config.toml
head_dim = 64
vocab_size = 8192
parallel_block = true
learning_rate = 0.00174
beta1 = 0.95
lr_head = 0.00989
MLP neurons of a small language model. Each row is named by its layer, matrix (up: input weights; down: output weights) and neuron, and shows model dimensions 416-543. Each number is 50 + 10 x the weight over its row's rms, rounded and kept within 0 to 99.
After each neuron's rows, "fires on" lists the tokens most often at its 100 highest values on Wikipedia text that the model never trained on; "fires before" lists the tokens most often just after its 100 highest values on Wikipedia text that the model never trained on. A number after a token or word is its count.

L4.up2062:60 37 48 52 46 42 47 37 52 46 49 50 48 61 49 51 39 33 39 50 39 42 51 58 52 65 47 46 55 53 50 43 56 51 33 51 40 56 61 51 58 52 43 39 42 46 60 36 21 33 39 45 53 49 57 56 46 42 55 62 46 52 48 59 54 46 47 54 56 58 62 50 40 60 62 49 64 59 58 37 41 51 37 65 64 55 52 41 31 45 68 32 57 58 47 71 54 47 54 47 38 41 63 43 43 47 62 42 64 54 49 66 54 67 59 57 49 59 52 48 54 41 52 53 46 48 66 51
L4.down2062:48 65 50 61 30 44 43 63 52 60 48 46 51 48 56 51 61 52 61 47 62 44 52 36 60 49 46 61 55 31 70 28 59 71 53 65 70 60 51 49 44 41 51 48 40 62 61 52 51 63 37 52 42 70 40 50 68 52 43 45 35 38 53 48 33 55 45 50 42 46 37 41 36 52 35 53 28 58 36 63 52 60 44 47 75 56 69 53 71 29 51 46 56 52 48 45 52 44 62 61 45 56 51 63 67 43 35 39 41 56 50 46 27 44 43 44 31 59 43 57 57 42 41 45 62 35 56 53
fires on: "=" 53, " life" 6, "la" 4
fires before: "=" 59

L4.up2029:60 52 52 57 50 54 51 44 62 57 43 58 48 49 57 69 41 43 59 41 52 51 59 43 46 57 74 46 42 57 55 41 51 46 32 58 57 46 32 66 54 49 34 65 42 42 50 64 66 62 51 53 43 24 35 24 41 63 62 59 51 40 54 54 50 54 40 65 54 55 60 56 51 63 63 44 54 62 75 51 54 44 57 62 39 60 72 39 42 53 51 50 58 51 46 60 49 50 99 62 31 47 69 52 58 36 43 52 50 36 60 67 48 53 45 43 42 59 49 49 56 43 52 43 59 59 61 42
L4.down2029:43 48 52 45 58 54 44 50 51 65 47 36 66 40 69 39 50 57 59 58 43 57 54 34 35 51 45 44 61 56 44 54 39 56 54 40 61 41 37 46 58 48 57 44 34 47 49 59 56 48 45 46 43 42 41 48 45 35 52 56 44 55 59 45 64 33 51 37 59 58 42 62 33 48 67 37 50 39 56 61 46 45 44 51 52 48 54 56 46 56 51 43 57 41 48 38 51 51 99 58 45 48 46 55 59 55 41 52 42 53 56 47 60 50 44 50 56 32 52 46 56 37 44 41 36 42 37 51
fires on: "=" 100
fires before: "\n" 61, "\n\n" 27, "=" 12

L4.up706:49 41 42 47 53 53 64 37 44 53 30 45 43 45 41 58 41 62 47 51 39 52 46 56 39 54 47 49 35 42 68 48 58 19 40 50 41 54 47 71 39 35 36 54 40 44 69 57 64 51 49 49 41 60 45 58 56 46 53 59 48 56 47 52 51 36 48 68 63 31 45 47 54 43 56 53 69 43 42 37 64 45 47 63 49 43 52 56 45 56 48 65 42 39 68 45 54 53 52 47 43 50 66 43 58 42 54 55 63 39 53 36 52 40 48 60 56 52 58 58 57 57 45 53 53 38 41 44
L4.down706:50 56 47 41 46 53 56 52 58 56 51 33 41 46 55 58 56 49 35 34 52 49 52 53 37 50 50 58 59 48 52 52 51 29 45 47 57 57 41 61 55 42 53 42 38 60 51 65 71 31 51 42 47 45 52 48 60 64 46 48 58 45 52 31 52 51 51 45 54 60 55 50 44 53 57 55 54 66 43 45 56 54 45 61 59 49 40 60 41 56 68 58 45 50 51 28 39 51 76 51 59 51 71 50 75 30 50 42 58 42 55 53 37 50 51 56 47 38 39 39 39 68 53 48 50 51 59 74
fires on: "|" 79, "-" 17
fires before: "-" 81, "\n" 18

L4.up2377:46 37 48 37 61 54 63 66 51 40 38 62 50 63 50 56 46 57 48 47 58 52 73 41 55 35 62 56 60 60 66 30 45 51 53 52 44 53 51 57 48 50 43 59 47 64 54 28 52 59 46 60 44 68 55 65 62 39 61 25 42 54 56 55 41 61 50 55 54 52 47 41 35 62 63 52 59 60 40 41 70 52 47 36 39 39 56 45 50 45 49 51 55 67 54 55 38 43 50 48 58 74 39 48 46 58 59 37 47 34 54 48 56 54 66 50 29 58 58 41 42 44 67 66 42 36 41 52
L4.down2377:60 46 55 56 54 50 52 42 52 63 47 62 65 53 49 55 70 55 52 42 50 53 66 59 33 48 58 60 55 50 38 50 48 49 53 49 48 62 44 54 56 40 49 45 51 44 66 49 38 47 42 41 48 63 35 50 37 56 50 42 47 37 58 40 70 64 58 54 41 47 54 41 54 39 66 53 57 65 42 52 42 57 18 53 61 56 40 45 69 35 41 44 32 57 41 64 43 53 27 45 54 60 55 40 43 40 41 53 55 50 54 50 41 51 39 56 41 46 47 56 66 61 46 47 41 49 52 42
fires on: "'" 48, "d" 6, "tic" 4
fires before: "s" 51, "dy" 4

L4.up1078:31 58 37 53 39 48 68 37 66 59 48 33 53 66 49 52 45 53 46 43 48 49 48 56 42 48 41 43 43 50 50 63 73 50 38 55 54 40 58 53 57 35 56 44 50 51 60 49 50 58 47 44 47 59 64 32 53 42 55 43 48 64 57 53 48 71 53 61 64 42 54 69 53 56 48 32 70 55 52 36 52 50 55 37 56 60 39 59 58 61 56 71 62 49 60 45 29 68 68 54 48 38 68 53 54 46 68 59 48 43 46 55 49 45 53 52 51 61 42 64 57 42 58 21 60 47 44 37
L4.down1078:67 58 66 40 57 43 44 65 51 49 58 63 67 40 50 56 36 56 37 54 48 41 47 53 50 57 50 54 45 51 44 41 32 53 49 50 62 54 58 40 54 58 43 48 39 52 44 41 34 51 40 42 41 54 45 67 52 66 52 41 46 53 49 51 63 49 49 58 31 54 41 50 56 49 50 67 47 48 53 63 56 54 58 55 52 55 52 42 49 31 43 31 51 47 57 58 51 45 99 52 44 49 49 47 57 58 41 38 52 53 54 51 29 42 44 51 47 47 58 43 25 37 61 38 40 53 55 55
fires on: "=" 68, "." 29
fires before: "\n" 45, "\n\n" 35, " The" 4

L4.up2558:51 43 49 48 39 58 54 45 40 35 49 58 46 36 51 56 54 56 50 45 43 36 62 72 55 41 46 55 60 63 68 32 46 41 74 61 42 48 34 52 60 56 67 45 52 37 38 43 67 58 48 48 35 36 61 54 54 57 57 50 54 44 46 51 46 43 67 37 55 38 41 55 62 59 51 48 46 72 54 61 50 41 55 41 49 43 70 46 52 41 65 43 41 39 48 53 57 55 42 49 57 69 51 47 64 66 43 61 59 50 30 65 31 28 57 53 45 38 59 60 69 65 44 54 48 38 35 34
L4.down2558:50 40 60 48 41 62 60 45 48 51 36 60 52 57 58 49 36 47 54 39 53 54 51 51 57 58 57 41 42 49 58 34 35 52 53 33 28 61 67 34 51 41 65 45 52 43 56 64 52 42 63 60 63 34 46 47 48 53 54 50 65 32 42 60 43 45 53 48 59 42 51 32 64 47 48 48 49 60 53 61 49 50 36 49 56 55 41 58 44 45 48 49 48 58 59 45 36 45 74 43 31 48 55 47 51 48 55 50 41 49 49 60 42 45 28 60 54 58 53 47 56 64 44 52 48 46 29 43
fires on: "|" 67, "hi" 7, "ed" 4, "d" 4
fires before: "-" 55, "\n" 12, "dy" 4

L4.up2333:26 43 30 40 49 46 59 58 37 70 75 58 54 40 48 60 49 57 56 55 58 43 51 47 57 46 49 64 33 50 68 51 68 55 49 49 56 54 43 43 51 38 43 53 53 57 41 52 43 56 72 60 68 55 52 29 61 60 55 55 27 48 58 56 28 57 46 67 38 68 43 55 49 47 38 35 59 55 56 49 55 38 37 34 53 46 54 34 68 63 56 47 40 33 44 58 38 59 67 50 59 44 46 35 48 43 30 57 21 29 53 50 50 36 49 64 65 51 39 63 55 38 47 57 62 52 49 31
L4.down2333:68 46 59 66 59 39 51 32 58 53 42 30 49 61 43 37 45 39 43 55 54 43 55 44 58 62 47 24 41 50 51 41 53 48 47 66 46 53 48 57 64 50 46 53 39 49 51 51 37 50 56 52 47 57 56 67 31 52 44 51 50 67 48 52 64 60 62 52 37 43 45 32 55 57 61 58 53 54 59 47 63 61 41 65 67 35 70 59 37 40 49 28 63 51 57 55 57 38 99 53 45 52 57 63 50 54 40 43 59 52 51 52 60 59 29 45 47 54 47 47 53 52 47 40 39 51 46 51
fires on: "=" 93, "." 6
fires before: "\n" 52, "\n\n" 35, "=" 8

L4.up98:35 43 22 69 54 53 54 53 50 42 43 55 51 53 47 50 55 36 48 51 61 44 50 46 39 63 47 53 48 63 55 65 67 46 57 68 38 53 41 50 42 48 52 52 36 52 51 51 69 64 46 49 59 60 55 57 45 39 61 43 55 60 50 63 40 40 49 44 55 50 48 78 35 58 33 47 37 47 49 36 46 59 52 61 55 61 53 53 48 55 40 62 51 39 51 40 54 68 66 45 40 61 77 53 75 45 45 68 37 39 50 59 44 54 71 54 47 57 44 72 44 45 37 62 76 63 46 52
L4.down98:53 62 50 49 42 43 56 39 54 47 70 54 57 55 49 72 38 43 56 46 58 53 46 44 49 51 55 56 52 54 57 53 46 48 44 26 57 44 61 51 56 51 51 63 45 53 46 48 36 48 68 59 36 57 53 45 40 56 44 37 51 57 67 29 49 51 43 62 48 39 54 33 55 29 36 38 45 52 55 47 49 39 62 63 57 33 30 30 37 55 48 50 56 38 57 39 54 58 55 42 55 44 43 53 42 59 40 53 75 29 38 50 48 43 61 54 47 58 32 42 44 63 57 62 52 57 40 51
fires on: "=" 47, "-" 6, "ical" 5, "y" 4
fires before: "=" 34, "\n" 10, "\n\n" 7, " reception" 4

L4.up2550:48 51 55 58 61 38 60 43 44 58 48 61 59 49 57 66 38 33 69 51 48 54 57 44 43 32 50 46 41 46 47 56 35 47 26 48 48 47 50 77 55 44 52 58 23 55 33 50 51 60 59 64 41 41 47 25 46 51 59 43 41 45 62 44 31 52 51 70 57 20 52 58 49 42 55 45 72 50 34 53 43 52 49 43 58 45 57 48 50 69 44 49 50 55 70 43 59 46 77 46 44 45 33 31 61 65 48 34 49 60 72 50 72 54 53 59 58 53 48 54 64 28 41 43 64 41 46 39
L4.down2550:60 45 54 58 46 53 65 63 42 57 50 55 45 46 43 50 66 62 59 45 61 39 33 55 51 59 61 49 45 63 48 59 44 32 51 55 47 36 57 60 57 51 49 48 66 44 83 53 58 38 54 43 41 42 46 65 60 52 51 40 56 43 43 26 50 53 49 56 32 50 50 49 44 59 39 33 39 49 61 49 50 48 39 67 62 62 59 62 56 44 48 44 43 38 49 45 48 52 99 63 50 48 50 48 59 47 52 43 45 36 55 63 51 48 53 48 42 49 52 47 55 50 44 61 55 53 44 67
fires on: "=" 71, " of" 7
fires before: "\n" 41, "\n\n" 26, "=" 4

L4.up1166:30 52 76 59 25 45 57 44 29 51 59 38 42 50 48 63 39 40 52 62 58 45 62 54 48 39 40 57 49 49 57 45 34 53 35 31 41 65 49 61 42 50 60 43 51 52 35 56 50 77 51 40 52 44 55 63 45 46 74 50 45 34 46 41 42 57 52 49 34 59 41 58 46 51 41 55 56 49 66 47 42 46 52 73 57 57 34 43 63 34 44 42 49 26 41 48 38 47 52 48 40 67 51 46 39 36 19 40 45 42 41 52 57 53 49 42 46 54 48 69 49 58 36 56 41 25 51 69
L4.down1166:60 43 61 64 57 43 37 42 66 46 47 50 49 41 58 47 53 56 66 56 66 56 55 45 43 58 68 57 39 43 57 65 38 55 65 44 58 51 65 66 44 35 38 63 44 51 56 43 45 27 46 66 54 61 48 38 60 46 58 54 35 50 74 50 64 37 66 35 56 62 57 39 57 57 57 44 53 37 38 61 53 54 38 47 50 47 50 39 51 38 51 34 38 46 30 53 35 36 63 50 56 46 32 57 40 72 44 51 50 41 44 51 47 41 43 33 45 51 55 45 55 42 42 48 54 31 57 60
fires on: "'" 63, "/" 8, "=" 8, "-" 6
fires before: "s" 65, "=" 7

L4.up1411:46 48 53 55 52 34 43 69 55 64 72 57 48 66 62 43 39 47 52 51 60 48 36 38 36 50 39 56 60 52 45 51 56 38 54 43 45 60 42 64 30 39 48 44 45 44 43 36 60 48 56 54 49 58 49 45 59 58 45 48 43 53 44 57 52 39 40 55 51 55 50 77 53 40 39 57 51 47 60 47 29 40 60 65 30 49 73 52 62 53 45 38 62 52 57 47 56 40 68 65 55 52 49 36 45 67 46 49 49 36 53 40 50 66 58 60 43 60 36 54 45 52 34 53 24 24 46 37
L4.down1411:57 44 64 68 57 51 40 51 67 28 49 51 54 30 27 48 38 56 65 71 35 48 44 50 47 54 46 41 44 55 51 55 41 64 52 54 55 43 50 57 37 68 42 41 62 56 67 51 39 61 65 45 51 46 57 48 54 44 47 51 63 65 47 49 36 50 48 59 47 43 34 38 39 47 52 57 35 41 45 68 58 43 47 59 48 54 50 44 46 57 52 48 39 45 30 50 40 53 87 42 36 49 62 40 63 41 50 46 42 67 55 44 60 40 68 50 42 45 56 46 52 55 32 63 46 24 49 55
fires on: "=" 38, "-" 20, "da" 7, " by" 7, "on" 4, ":" 4
fires before: "-" 20, "=" 19, "\n" 12, "\n\n" 5, "ology" 4